python train.py --num_hidden_layers=11 --hidden_size=160 --num_attention_heads=2 --num_key_value_heads=2 --head_dim=64 --intermediate_size=448 --vocab_size=2493 --hidden_act="swiglu" --norm="layernorm" --norm_place="pre" --norm_eps=1e-05 --positions="rope" --rope_theta=10000.0 --rope_fraction=1.0 --qk_norm=false --attn_scale=0.125 --bias="none" --tie_word_embeddings=false --parallel_block=false --init="uniform" --init_std_qkv=0.0488 --init_std_o=0.0116 --init_std_up=0.0488 --init_std_down=0.00621 --optimizer="muon_variant" --learning_rate=0.00367 --lr_mult_qkv=0.4 --lr_mult_o=2.0 --beta1=0.93 --lr_head=0.00741 --max_grad_norm=1.0 --warmup_steps=200 --schedule="wsd" --decay_fraction=0.703 --decay_shape="linear" --final_lr_fraction=0.05 --batch_tokens=32768 --max_seq_len=512 --doc_mask=true --z_loss=1e-05 --train_tokens=171900000 --max_steps=5246 --dataset="wikipedia_en"
MLP neurons of a small language model. Each row is named by its layer, matrix (gate and up: input weights) and neuron, and shows model dimensions 16-143. Each number is 50 + 10 x the weight over its row's rms, rounded and kept within 0 to 99. A neuron's up and down rows have the sign that makes its largest values positive.
After each neuron's rows, "fires on" lists the tokens most often at its 100 highest values on Wikipedia text that the model never trained on.

L3.gate432:59 52 70 50 48 26 58 41 52 57 50 47 49 40 50 61 69 58 67 51 60 45 45 49 35 51 31 52 50 39 63 58 55 63 51 51 41 28 44 48 61 52 56 56 61 42 55 35 55 33 52 72 48 55 47 58 52 31 50 56 42 39 55 32 45 54 52 37 67 43 48 62 47 37 51 50 44 35 43 68 47 56 49 55 51 55 74 54 61 45 40 50 31 43 53 43 54 51 61 37 55 39 39 57 56 44 32 29 50 63 51 61 41 50 62 40 66 59 60 50 56 51 49 38 56 55 30 46
L3.up432:40 48 41 47 38 39 49 54 67 55 64 53 35 56 42 50 51 55 35 66 53 50 59 24 47 52 56 47 54 37 39 32 41 62 44 51 41 58 49 48 60 36 46 43 57 58 54 45 60 75 46 33 46 53 55 54 34 60 41 65 50 48 55 44 49 45 58 58 35 48 66 56 63 46 65 47 36 53 44 34 52 63 37 51 53 57 48 50 58 34 57 41 43 59 67 41 68 48 56 46 43 43 38 43 44 50 48 59 49 57 59 38 62 31 48 54 61 49 48 72 65 53 50 59 49 47 59 35
fires on: "ural", "ic", "er", "ille", "ical", "at"

L5.gate211:69 52 49 64 43 54 68 59 45 54 48 64 53 57 53 37 44 49 51 47 44 41 57 45 47 39 58 60 44 35 50 37 49 68 42 32 35 49 46 38 41 67 54 55 49 60 47 51 75 65 33 73 56 44 50 39 31 52 47 64 59 26 67 50 34 49 33 46 44 35 39 44 58 45 56 41 54 48 37 41 61 61 44 44 58 44 48 41 71 53 51 54 59 59 67 59 60 44 58 75 62 51 47 50 35 50 58 44 41 54 51 56 64 21 46 31 54 44 46 43 37 63 52 53 71 55 43 39
L5.up211:52 41 36 57 68 60 51 51 57 54 36 59 42 50 50 41 39 71 51 40 54 37 46 55 49 45 56 54 53 56 43 39 54 53 51 62 70 37 39 55 65 57 48 55 58 40 62 36 56 32 71 33 55 42 33 61 52 74 55 46 51 53 62 44 42 54 48 33 43 58 44 43 73 41 51 59 44 37 75 50 55 70 44 54 64 34 56 52 52 56 37 52 57 57 48 44 51 54 37 37 41 60 79 53 45 46 48 53 49 42 48 49 59 33 50 44 60 45 42 68 28 50 35 30 56 66 54 60
fires on: " l", "c", "ing", "ar", "ly", "s"

L6.gate244:47 53 68 55 60 40 46 48 57 29 46 53 71 60 36 60 38 47 80 40 60 47 50 55 48 47 46 52 39 50 61 53 75 61 35 47 38 51 60 59 59 64 29 65 44 57 44 46 69 54 32 57 34 39 38 55 58 57 60 48 45 44 49 52 48 59 46 41 66 43 27 57 64 46 44 54 55 54 38 63 37 41 42 60 63 39 44 59 62 52 34 57 45 42 62 55 45 42 65 64 55 39 41 52 50 51 29 53 41 52 61 41 53 54 53 47 38 50 69 47 38 33 54 47 48 44 53 56
L6.up244:49 36 45 67 53 49 52 43 53 46 51 51 46 52 46 52 25 63 41 49 54 60 58 68 40 62 55 45 47 57 36 61 62 59 56 36 57 33 56 42 39 49 53 54 43 62 48 58 46 58 47 65 43 38 43 31 59 59 49 48 37 36 44 35 61 42 39 51 55 39 42 33 47 47 56 50 54 54 79 57 66 50 61 53 41 39 45 33 40 44 61 59 39 31 45 46 59 58 59 48 52 58 41 43 57 62 48 42 67 59 54 45 72 74 42 52 36 49 49 69 51 47 76 65 27 59 59 58
fires on: ",", "est", "ern", "en", "or"

L6.gate403:55 48 57 42 53 21 60 52 42 43 48 55 50 53 58 53 53 57 41 34 41 44 41 47 71 63 36 45 55 42 43 58 55 43 52 54 67 60 58 36 37 48 52 68 58 40 51 39 68 57 50 48 44 43 47 56 53 40 50 43 41 48 66 30 32 36 65 36 54 46 44 51 56 27 57 54 43 57 59 39 40 67 58 52 42 57 57 45 51 63 61 32 38 50 61 43 64 53 64 42 65 37 53 54 41 55 49 47 33 61 52 56 59 44 63 67 32 67 60 50 44 47 41 63 57 47 55 64
L6.up403:53 53 60 48 45 67 61 43 54 34 65 53 58 65 45 37 52 40 47 43 50 44 60 59 50 44 59 69 36 42 41 55 77 70 52 47 46 47 59 30 64 43 49 34 43 45 43 57 45 42 52 47 48 48 51 72 46 32 36 53 56 48 54 46 74 40 53 52 44 49 42 40 66 35 45 62 43 53 50 41 41 56 41 62 55 55 45 53 60 44 57 74 42 49 56 66 77 53 56 58 62 49 37 46 53 55 46 42 39 66 64 35 38 47 60 48 57 27 63 40 50 60 48 43 52 36 45 46
fires on: " and", ",", ";", " &", " (", " w"

L6.gate233:55 41 48 53 54 50 46 59 36 43 34 56 41 46 55 57 49 69 48 60 51 55 51 67 42 61 44 64 55 56 60 57 50 43 52 54 77 42 59 55 46 41 40 41 57 63 45 43 48 59 60 39 59 59 71 53 24 40 44 49 58 55 35 55 40 45 42 50 52 46 50 42 50 50 52 28 50 44 45 43 49 51 53 49 50 34 62 49 37 57 45 43 47 27 43 47 59 74 62 47 52 53 55 47 59 58 30 49 55 66 44 48 55 51 55 62 60 48 60 50 60 38 40 53 49 21 50 50
L6.up233:56 49 33 61 46 63 55 39 49 58 49 59 41 33 49 51 49 56 55 38 48 47 54 70 41 47 45 52 43 49 68 35 45 55 63 43 58 46 65 48 49 50 51 42 59 59 60 54 52 40 55 35 52 55 56 54 24 41 50 51 65 43 39 47 40 39 40 57 69 59 42 53 69 57 41 49 44 47 52 46 56 42 50 53 52 41 48 59 31 65 51 53 48 32 56 43 70 51 73 37 60 55 73 51 50 57 51 57 44 71 27 47 53 56 52 55 76 43 42 48 39 43 47 47 39 35 46 56
fires on: " Man", "o", "ar", "m", "e", "en"

L5.gate107:54 56 45 53 51 50 52 40 58 56 36 57 47 49 35 36 47 43 65 59 53 65 50 67 54 43 65 58 59 69 59 38 62 44 44 32 52 33 43 45 56 42 63 52 50 59 68 24 36 43 52 62 48 58 53 45 55 55 49 59 36 80 48 54 55 59 43 39 60 46 40 47 59 35 61 55 65 43 45 48 48 65 37 49 34 57 47 51 43 59 53 41 40 50 59 45 53 57 50 59 56 55 32 31 51 41 51 36 48 52 60 35 62 50 29 53 37 42 53 54 61 51 64 49 50 53 45 61
L5.up107:53 47 68 54 53 36 52 48 43 45 59 34 54 43 49 58 39 59 64 47 47 24 53 51 68 49 32 44 56 46 55 42 55 44 45 64 33 46 32 69 61 52 52 66 41 54 54 53 34 30 63 69 58 49 45 64 39 51 57 68 43 46 55 64 36 62 45 53 40 58 29 53 42 48 42 56 45 36 54 51 59 70 62 50 53 42 46 50 50 35 55 54 44 43 41 51 48 59 54 62 51 52 52 46 46 60 53 48 45 49 54 56 41 51 67 42 46 67 69 49 57 60 66 55 66 32 35 66
fires on: " and", "all", "in", "om", "ess", "-"

L3.gate395:46 40 49 46 57 40 38 69 50 54 71 36 36 47 48 39 52 49 43 47 48 52 38 50 39 57 51 49 51 48 50 58 45 55 39 45 47 49 69 42 38 42 39 54 51 50 44 62 30 69 57 65 46 43 77 55 52 73 55 52 45 63 49 49 39 58 45 36 45 39 42 38 72 59 68 54 42 37 58 46 76 57 68 57 50 40 68 41 62 53 59 46 26 42 56 51 55 39 52 34 55 43 48 39 29 57 47 43 48 58 52 29 59 56 54 32 58 54 51 73 70 36 47 49 56 45 43 37
L3.up395:60 53 62 51 45 53 43 31 46 61 56 54 62 69 59 39 60 52 48 56 56 62 49 46 46 48 48 45 59 57 44 55 56 45 56 48 40 50 44 56 59 58 53 60 45 53 53 41 27 50 55 56 51 58 65 59 47 44 40 55 62 49 40 41 43 43 42 54 49 38 36 58 55 80 63 35 33 41 55 44 66 39 57 40 61 61 66 61 55 62 65 56 38 47 22 37 64 60 58 52 54 57 44 53 67 43 43 55 52 65 37 55 39 46 31 42 56 46 43 46 64 44 48 43 42 41 47 27
fires on: "at", " to", "ar", "u", "m", " expl"

L8.gate127:54 46 51 70 54 46 33 56 60 33 51 49 43 40 37 48 40 62 63 54 44 47 26 45 52 56 60 57 67 58 31 54 81 45 40 49 59 46 34 43 41 39 48 60 49 51 60 39 37 61 53 41 38 44 49 52 50 41 56 57 53 26 38 59 55 47 33 53 69 44 44 42 53 54 41 39 58 45 56 50 68 55 55 58 49 47 52 48 64 47 55 71 57 42 48 47 46 55 52 39 60 58 60 54 49 52 44 34 30 46 64 39 35 53 51 22 58 58 42 36 47 37 56 54 60 50 63 50
L8.up127:37 44 37 59 36 34 49 45 50 44 60 40 35 49 53 45 43 54 55 58 41 50 43 63 45 50 40 45 58 53 31 72 59 52 37 46 63 43 28 59 39 48 53 59 37 55 58 57 43 56 63 53 41 34 42 50 57 58 48 49 54 44 44 53 51 64 44 82 63 44 62 46 51 48 19 41 35 39 76 43 51 61 33 40 75 34 54 58 49 51 55 59 55 57 44 73 40 52 47 32 57 59 50 51 48 53 58 51 51 44 42 43 49 51 38 38 56 50 42 59 52 47 59 35 57 65 46 53
fires on: " re", "-"

L6.gate231:47 70 54 50 53 39 76 44 48 55 36 53 48 52 38 45 36 58 46 46 54 49 45 55 51 55 55 56 67 34 39 54 56 59 62 20 60 52 50 47 73 55 54 49 55 69 36 44 45 53 58 51 47 43 39 58 53 59 62 62 38 50 56 62 56 49 33 59 61 60 50 45 68 34 52 49 44 52 42 63 42 59 48 40 49 48 72 41 51 33 59 50 44 41 51 76 65 48 37 30 58 52 50 50 62 32 63 48 57 52 50 54 59 40 57 47 61 68 36 41 60 31 49 42 57 42 41 69
L6.up231:59 50 42 42 48 62 48 31 40 59 49 41 45 51 46 38 28 54 35 57 39 51 55 47 60 56 48 57 45 54 48 63 50 51 38 46 46 47 28 43 51 32 43 53 43 53 62 45 57 40 43 61 46 38 39 57 51 54 64 38 58 54 43 73 50 55 61 56 29 57 67 40 41 50 60 70 41 42 68 45 50 40 45 41 54 40 68 45 42 53 60 43 56 78 61 63 56 62 65 50 45 62 34 55 42 53 68 46 33 50 46 52 58 63 44 47 58 70 42 41 51 50 60 51 51 29 62 46
fires on: " re", " inter", "re", "on", "ra"

L3.gate439:67 47 55 54 39 29 54 53 41 55 53 41 50 54 51 67 53 53 60 53 43 40 43 57 46 55 33 52 53 57 56 75 49 53 32 37 53 58 55 46 55 59 67 48 55 39 55 51 44 53 39 51 45 67 32 39 53 52 37 51 62 60 41 74 63 45 73 53 41 40 58 24 55 51 52 53 41 52 44 52 67 45 48 37 58 46 51 53 60 46 55 66 40 45 39 52 66 38 59 44 46 45 55 49 50 56 61 49 51 43 40 67 19 40 35 50 48 42 36 47 75 38 61 40 58 62 61 52
L3.up439:38 47 38 51 49 43 46 63 60 58 48 39 53 53 53 52 57 52 58 56 71 29 39 58 51 55 44 31 53 55 43 44 41 55 53 57 22 56 76 33 61 26 59 38 47 46 39 51 61 34 69 50 53 60 47 70 54 62 49 45 50 49 56 47 56 35 56 71 56 42 49 32 58 56 39 45 31 48 53 59 47 45 54 47 45 38 64 48 49 43 61 61 54 39 56 52 38 45 40 43 41 56 60 57 44 56 52 43 51 46 49 55 48 63 59 69 46 52 54 51 48 55 46 54 37 49 60 64
fires on: "t", " att", " pres", "res", "f"

L6.gate174:54 58 50 52 59 56 49 62 46 31 52 54 27 53 56 60 35 67 50 69 43 44 62 54 37 39 50 82 61 43 56 37 55 51 45 52 58 60 54 56 54 41 48 52 30 50 61 46 42 42 40 27 64 40 55 53 49 44 69 37 58 47 51 51 44 65 39 50 51 54 65 62 46 69 58 70 59 45 58 41 56 38 42 54 56 39 61 36 37 60 55 51 56 67 44 46 36 57 50 41 34 52 53 30 51 64 59 48 43 43 53 40 51 54 44 45 42 38 47 65 55 42 82 42 47 46 37 48
L6.up174:43 31 66 57 65 25 58 47 43 53 49 46 65 46 61 34 38 60 34 44 50 66 64 54 48 53 55 63 56 69 50 51 49 50 57 57 57 60 47 46 55 42 46 34 48 75 45 31 54 50 61 47 46 48 70 41 51 38 49 49 49 50 41 39 55 57 45 56 46 59 46 46 42 50 45 47 52 37 43 51 48 53 60 54 25 44 60 50 66 35 45 61 55 26 37 52 54 60 51 51 41 45 46 53 56 42 65 55 44 63 34 61 58 53 48 43 27 40 63 69 57 47 62 34 52 45 52 54
fires on: "or", "it", "on", "ent", "ter", "en"

L6.gate239:51 42 57 54 61 26 50 37 38 44 51 42 42 68 45 47 41 51 50 59 46 65 44 60 52 43 53 50 37 44 61 62 67 40 45 51 45 37 49 57 48 48 75 47 51 48 53 29 36 51 46 52 19 32 54 58 37 31 52 50 63 47 64 46 44 50 55 44 59 54 73 60 53 30 43 49 55 49 43 35 50 39 34 64 52 56 46 51 40 59 65 40 40 52 50 55 57 53 54 56 47 69 51 37 48 38 42 54 47 50 58 42 47 64 63 37 48 53 52 52 52 52 62 35 72 58 55 48
L6.up239:46 56 49 52 51 53 47 28 26 40 49 44 65 66 46 53 33 43 54 60 43 64 47 61 46 38 40 49 55 42 58 41 55 54 54 30 39 41 51 55 67 55 69 42 68 31 47 48 28 59 38 61 58 51 35 42 55 53 52 31 56 56 63 39 74 43 44 61 54 56 36 61 40 66 57 50 65 56 54 50 68 41 29 49 36 45 68 53 41 61 48 51 47 52 55 47 51 56 56 67 53 53 41 62 34 47 48 62 68 45 50 56 50 52 39 44 47 45 42 40 51 51 47 33 64 60 37 63
fires on: ",", " and", " on", " of", " with"

L6.gate242:44 46 59 71 49 38 69 49 45 47 19 53 48 40 51 52 37 50 54 62 64 45 32 56 62 40 57 36 35 73 49 59 58 50 59 42 55 54 55 56 47 53 58 54 33 43 47 39 65 54 43 63 68 63 51 52 34 54 48 65 47 49 39 54 60 50 45 67 54 49 51 54 67 37 35 23 53 57 52 54 59 64 41 54 44 46 63 50 64 46 47 47 62 43 56 40 52 48 46 60 49 54 43 50 55 39 68 48 54 32 41 59 38 28 61 42 55 62 44 35 59 49 53 64 51 50 53 41
L6.up242:42 57 62 50 54 48 58 45 43 65 55 50 49 49 53 47 38 47 56 43 54 56 54 33 50 35 43 52 33 54 56 75 41 59 57 49 66 72 47 55 52 44 54 65 43 52 38 56 46 40 39 52 57 48 43 59 57 39 47 37 42 54 50 33 49 42 32 44 46 75 53 32 77 55 29 50 47 42 57 56 52 50 38 51 60 29 42 43 61 59 65 60 48 56 61 32 48 52 43 58 56 45 40 46 47 50 45 53 69 53 59 49 44 54 40 35 45 67 42 41 41 55 36 51 48 62 30 48
fires on: "r", "s", "t", "anc", "c"

L5.gate221:53 66 53 58 45 45 46 44 60 46 56 59 69 47 52 47 50 37 29 43 44 53 59 50 51 65 56 48 29 51 36 67 54 51 49 62 45 62 54 40 53 46 60 34 56 56 56 63 49 45 63 52 39 57 31 43 52 38 52 38 59 45 61 34 56 52 48 43 39 40 30 48 39 37 32 55 47 65 46 48 35 41 45 50 38 71 46 38 50 42 67 33 45 34 53 57 50 52 60 38 47 31 61 56 32 43 69 44 36 47 44 56 55 56 56 51 33 66 64 58 50 50 36 51 55 50 45 66
L5.up221:63 59 30 55 53 57 59 35 34 53 56 58 45 45 44 46 60 44 67 56 49 51 52 66 49 49 60 64 22 68 48 65 45 43 28 70 55 39 49 55 64 42 53 48 58 47 38 60 60 60 55 56 38 71 43 57 53 56 53 29 43 45 49 56 61 52 63 47 49 43 51 51 59 57 49 55 71 58 56 47 57 66 28 42 38 51 50 50 47 41 50 44 41 60 61 49 43 50 66 49 71 52 45 51 33 46 45 38 46 49 40 32 52 38 58 54 48 43 67 40 59 57 45 35 68 51 61 60
fires on: ",", " was", " =\n\n", " (", "'s", "ys"

L5.gate202:42 45 44 61 51 53 53 45 59 48 52 36 28 59 50 42 27 48 55 55 48 45 52 66 56 41 41 68 58 61 54 42 66 48 34 30 48 38 37 53 40 47 47 52 38 41 61 42 53 46 59 44 37 53 35 51 61 57 53 63 48 61 60 52 54 37 56 46 50 28 43 43 36 36 56 53 48 35 42 46 50 38 66 56 57 56 60 64 47 49 61 46 44 46 54 55 50 57 48 69 57 34 44 51 41 74 32 61 58 45 61 34 40 51 56 41 68 38 69 46 63 37 79 47 61 55 35 51
L5.up202:45 67 53 35 61 40 52 61 25 36 32 36 38 59 36 39 44 54 55 59 45 53 48 62 63 51 40 57 66 30 67 55 51 37 51 30 45 54 33 49 60 41 51 45 69 54 59 48 46 46 49 57 39 35 41 63 60 43 67 51 56 47 38 57 49 35 71 45 58 54 60 46 38 39 33 61 68 49 51 43 59 61 63 52 52 35 52 49 45 41 60 59 48 56 47 67 61 46 40 61 48 60 51 50 49 63 45 56 43 52 56 43 54 63 51 46 46 46 61 62 58 63 52 61 61 28 40 67
fires on: " and", ",", "-", "–"

L6.gate221:50 74 65 48 56 35 52 46 49 44 48 39 63 49 45 49 51 51 57 61 44 50 56 44 67 51 61 47 40 66 41 54 30 31 54 48 48 57 43 33 57 59 47 54 59 34 62 70 43 39 39 66 45 45 49 54 38 62 32 50 66 48 71 79 65 49 60 60 43 52 61 63 63 49 41 54 67 55 38 48 45 47 42 47 48 50 54 43 47 45 47 61 40 36 50 45 53 47 29 62 45 46 48 65 57 40 66 33 44 47 51 48 68 42 58 63 61 50 50 40 42 45 56 57 46 44 56 42
L6.up221:61 47 52 42 47 51 43 42 42 45 48 46 47 51 48 46 39 46 10 48 52 57 70 54 42 48 55 58 61 57 49 54 50 55 67 63 39 47 31 50 58 57 40 55 42 62 42 53 55 44 36 46 46 54 70 55 41 52 57 57 49 42 63 71 59 24 54 36 26 44 67 62 49 45 45 48 51 55 45 45 35 50 68 41 50 51 47 54 21 37 45 75 68 53 71 37 59 56 52 59 36 54 57 62 55 62 39 47 52 67 49 50 48 39 44 51 44 59 46 47 52 39 46 63 59 40 55 62
fires on: "ol", "ut", "em", "un", "if", "im"

L6.gate141:65 49 53 60 65 63 59 50 37 51 52 48 53 64 64 40 45 61 35 47 50 33 54 38 56 46 50 53 55 47 54 37 45 61 42 49 48 41 40 40 51 38 46 52 52 55 33 39 66 58 55 40 36 49 42 42 66 52 41 65 41 65 67 66 46 41 44 24 43 35 64 49 39 44 48 61 59 59 57 46 45 69 33 61 37 48 54 42 48 39 69 62 69 41 49 57 67 71 38 64 65 45 46 41 51 44 39 41 48 46 35 40 43 46 66 49 37 56 45 57 65 33 55 54 47 37 58 71
L6.up141:42 34 58 49 57 43 61 58 30 42 57 63 66 48 72 50 45 55 40 49 36 51 45 48 56 42 36 35 43 43 57 49 50 46 57 63 37 48 55 62 62 61 45 45 49 52 43 51 60 53 59 38 54 57 51 40 60 59 41 55 66 44 32 61 49 36 58 52 52 54 46 36 60 58 36 57 42 37 35 61 50 48 42 48 55 45 41 71 62 52 62 54 45 54 43 63 67 52 43 35 42 56 63 56 36 36 61 49 68 71 48 33 63 45 56 54 63 46 50 47 64 36 42 43 43 37 52 44
fires on: ".", "ry", "ony"

L5.gate242:50 41 36 53 42 37 49 35 38 50 38 49 48 42 47 61 34 53 37 57 62 50 46 51 45 45 42 60 59 45 69 52 45 30 66 37 53 41 47 48 48 39 52 41 44 44 54 44 55 57 53 61 38 45 54 49 71 46 31 64 47 57 62 60 61 74 68 51 41 39 44 48 37 48 76 57 52 57 66 51 53 66 51 43 55 54 41 56 59 58 72 64 49 51 57 44 46 52 35 64 39 42 39 38 46 49 59 39 53 46 42 48 48 63 62 36 61 54 55 30 42 45 35 17 54 44 45 61
L5.up242:47 56 41 47 51 29 59 32 58 56 41 48 45 45 58 40 46 48 61 69 59 46 59 64 46 45 38 58 44 46 58 51 32 58 57 68 48 46 60 59 63 52 58 38 55 61 48 47 47 65 60 42 36 51 40 41 43 46 52 57 59 54 48 52 76 45 56 32 49 38 57 46 57 73 69 36 52 47 63 62 54 52 51 55 58 30 49 32 49 40 57 56 41 38 36 35 54 47 48 60 55 62 59 59 56 61 59 49 54 63 42 49 37 73 40 56 40 57 39 35 49 50 27 47 39 63 54 40
fires on: "al", "ad", "un", "ur", "s", "ret"

L6.gate193:50 43 45 52 67 64 40 45 45 54 45 47 44 60 51 34 35 52 55 45 53 67 56 61 53 42 53 49 37 57 55 62 48 47 40 44 49 35 47 60 53 36 51 56 46 66 53 68 61 36 67 51 40 41 36 60 63 36 54 58 41 49 42 52 56 51 49 55 53 50 30 60 55 58 68 43 64 30 52 54 55 68 30 59 50 53 50 49 32 49 40 62 50 39 45 40 44 38 42 48 53 59 38 46 53 43 42 58 68 53 57 46 51 42 70 30 47 53 52 40 58 53 44 41 49 68 54 73
L6.up193:50 63 48 60 66 38 45 61 36 75 53 46 50 47 54 41 59 49 44 45 59 44 43 63 58 52 55 41 56 40 54 50 20 65 54 37 46 42 30 69 49 46 37 46 42 56 59 43 55 64 46 40 47 69 49 58 59 51 56 60 39 57 38 60 55 57 44 39 53 67 49 64 54 29 64 47 55 36 37 32 50 58 50 55 38 39 49 68 66 45 54 53 45 63 68 56 57 57 48 52 51 53 46 60 45 52 53 52 33 27 61 61 62 43 46 54 56 47 56 38 56 54 47 63 42 63 40 57
fires on: " or", " and", " to", ",", "ess", "it"

L8.gate166:60 41 40 59 64 60 59 42 43 41 30 66 41 48 40 64 45 49 49 42 37 42 50 60 39 44 65 42 57 58 74 47 64 55 60 27 48 52 73 53 43 53 61 55 34 51 42 61 39 52 65 56 45 31 51 52 44 50 34 45 51 47 42 72 50 59 57 63 40 37 41 63 52 56 34 51 44 55 51 46 53 65 36 46 51 48 34 35 68 47 49 44 59 63 49 62 52 49 62 56 31 60 40 55 45 45 50 54 52 50 52 43 61 50 38 29 45 42 34 65 51 51 55 52 46 56 58 42
L8.up166:63 45 55 34 34 49 50 51 55 58 39 55 55 41 36 40 39 53 50 37 59 51 48 63 59 64 56 51 51 50 75 52 40 49 40 39 39 56 41 49 48 39 53 76 52 58 63 53 40 54 54 57 45 40 36 61 48 53 56 74 39 33 47 48 49 58 66 43 54 57 64 42 60 39 63 59 65 57 54 46 55 69 38 37 49 35 35 50 53 16 56 49 58 41 30 40 47 43 40 39 50 56 51 67 60 42 53 38 50 37 46 46 58 48 61 43 58 45 47 48 47 52 55 55 63 44 45 59
fires on: " s", " re", " had", " ("

L3.gate343:56 58 49 55 72 53 64 43 48 26 47 56 62 46 41 54 46 52 38 49 53 41 54 54 31 61 70 64 47 36 41 48 53 42 58 41 60 36 28 46 50 47 61 44 57 31 50 69 31 47 51 38 58 39 63 54 47 32 64 38 48 45 60 67 47 48 42 46 54 50 49 35 73 60 51 41 67 51 39 45 64 60 42 44 64 46 53 40 47 28 70 48 56 44 54 61 46 52 52 55 47 49 66 64 64 54 59 39 56 39 58 56 60 53 52 39 55 48 63 28 58 38 58 39 47 46 56 49
L3.up343:58 54 48 47 45 59 59 40 57 40 61 40 59 45 55 42 49 47 36 50 46 54 46 58 65 59 41 64 51 45 61 42 73 50 46 46 63 54 54 39 62 57 56 69 46 42 51 43 55 44 48 56 49 43 56 41 50 42 58 46 54 53 68 38 51 65 45 40 55 26 43 40 65 54 44 56 58 63 39 37 63 56 31 48 51 44 56 34 53 42 62 49 43 47 53 42 24 34 57 48 73 47 63 57 51 45 68 49 31 52 47 27 66 40 41 43 71 40 52 59 44 48 45 57 58 48 55 62
fires on: "-", "l"

L8.gate239:54 62 61 60 45 32 42 49 39 52 37 28 45 45 37 40 60 63 60 68 45 54 52 48 49 50 50 40 40 41 61 48 53 44 46 48 46 40 65 46 50 42 60 28 49 65 61 41 32 48 46 47 54 44 58 48 56 55 57 54 42 46 42 40 73 52 30 34 40 44 48 51 55 45 53 49 50 63 51 47 80 69 44 54 39 35 58 47 47 51 54 59 42 44 42 39 37 53 60 68 68 52 42 54 40 51 52 43 71 34 49 57 49 51 43 47 51 62 32 46 49 44 53 60 43 52 66 49
L8.up239:63 29 56 61 65 31 52 54 48 45 57 55 59 42 39 23 48 57 51 49 53 50 42 56 51 32 58 47 35 40 64 39 38 39 62 59 50 51 39 54 63 53 39 56 44 30 57 41 51 55 42 50 48 42 50 61 33 52 56 57 45 34 59 42 48 40 48 52 36 57 49 73 59 48 44 28 57 42 50 51 61 69 71 42 51 25 54 58 55 54 61 34 51 42 50 47 39 61 62 53 69 62 52 38 55 56 51 39 64 60 38 36 42 50 58 42 54 66 27 67 66 41 48 60 65 48 51 62
fires on: "r", " R", " L", "s", " dr"

L6.gate94:32 56 48 55 45 55 50 55 47 39 44 54 42 44 43 35 45 55 40 59 58 42 33 38 56 52 38 49 62 57 74 71 59 61 31 61 38 32 41 41 63 53 40 44 73 36 46 51 58 39 66 53 42 39 37 52 48 49 57 67 64 46 52 58 41 41 76 52 53 43 53 44 56 52 46 49 33 37 51 45 45 49 46 53 37 55 46 60 32 66 59 46 53 45 54 45 57 65 32 57 47 32 48 42 57 28 50 48 61 61 72 45 49 46 59 62 46 55 42 57 49 45 56 50 74 35 47 60
L6.up94:55 30 48 40 57 66 57 33 53 39 53 48 47 56 56 39 53 68 50 63 41 57 50 54 54 43 47 44 63 31 49 55 43 35 64 37 37 50 50 48 52 37 49 42 53 37 54 54 66 50 29 54 53 41 46 40 55 68 55 46 66 69 60 60 40 35 58 48 44 63 50 58 52 53 51 51 46 40 56 50 69 58 57 50 29 55 49 27 53 46 54 48 44 48 42 56 25 61 35 52 46 44 50 63 41 53 43 59 51 53 44 41 58 50 46 57 49 59 64 76 69 34 42 43 56 50 47 47
fires on: ".", "-", "il"

L3.gate298:56 60 55 53 48 35 55 53 34 48 46 49 34 50 59 65 38 60 49 79 43 39 43 44 37 56 50 38 60 44 47 46 44 59 70 38 53 65 42 48 69 64 49 68 40 54 53 40 55 55 54 60 43 51 29 49 56 38 48 45 56 54 65 52 21 42 64 60 66 60 62 45 71 72 54 54 46 45 49 50 58 52 57 48 61 70 64 33 39 53 62 56 40 47 42 56 63 52 58 55 40 47 47 46 72 60 46 55 40 42 46 46 53 47 51 54 47 48 38 48 56 45 63 45 55 59 37 36
L3.up298:45 33 43 45 58 57 45 51 65 47 55 32 35 56 49 41 29 56 53 38 37 60 34 46 54 31 60 74 38 49 57 58 66 63 51 50 55 55 40 30 37 56 42 48 43 56 39 55 62 57 63 57 70 31 56 55 50 36 60 61 50 43 42 51 47 51 47 44 49 62 43 58 30 34 47 56 66 21 62 45 56 49 52 50 58 32 48 57 31 54 49 55 65 42 51 66 55 52 37 51 37 45 52 33 61 41 48 69 54 52 57 55 63 34 49 54 39 59 74 51 43 52 66 55 44 51 53 47
fires on: "er", "it", "ar", "oc", "en"

L5.gate79:55 61 36 55 43 35 52 51 59 30 54 59 56 57 56 55 48 36 48 36 71 40 57 69 70 47 77 57 52 40 51 48 51 48 70 62 51 48 61 39 54 53 51 57 64 37 43 57 36 59 41 30 46 30 70 56 42 54 47 41 56 41 56 36 45 40 39 55 55 60 35 59 53 54 52 42 59 44 54 36 48 65 42 42 42 49 52 43 56 48 52 48 60 51 56 43 76 56 59 53 58 38 57 46 46 28 37 22 56 57 43 47 48 51 56 42 55 40 53 41 42 41 44 43 59 50 63 56
L5.up79:48 51 52 56 40 55 53 54 49 49 42 53 41 56 49 37 57 46 42 48 42 58 63 62 50 59 41 30 40 44 33 54 61 78 34 56 49 60 50 60 32 54 67 54 49 51 39 48 47 51 64 41 56 37 55 42 64 64 70 43 47 30 49 37 27 42 49 43 50 33 45 41 45 59 37 47 26 58 55 57 69 47 50 52 38 61 57 45 62 57 58 47 60 63 36 41 56 39 56 39 54 36 50 56 59 49 54 39 47 44 39 49 45 33 71 53 48 35 58 47 60 59 44 36 58 75 42 38
fires on: " R", "oll", "w", " re", " Z", "y"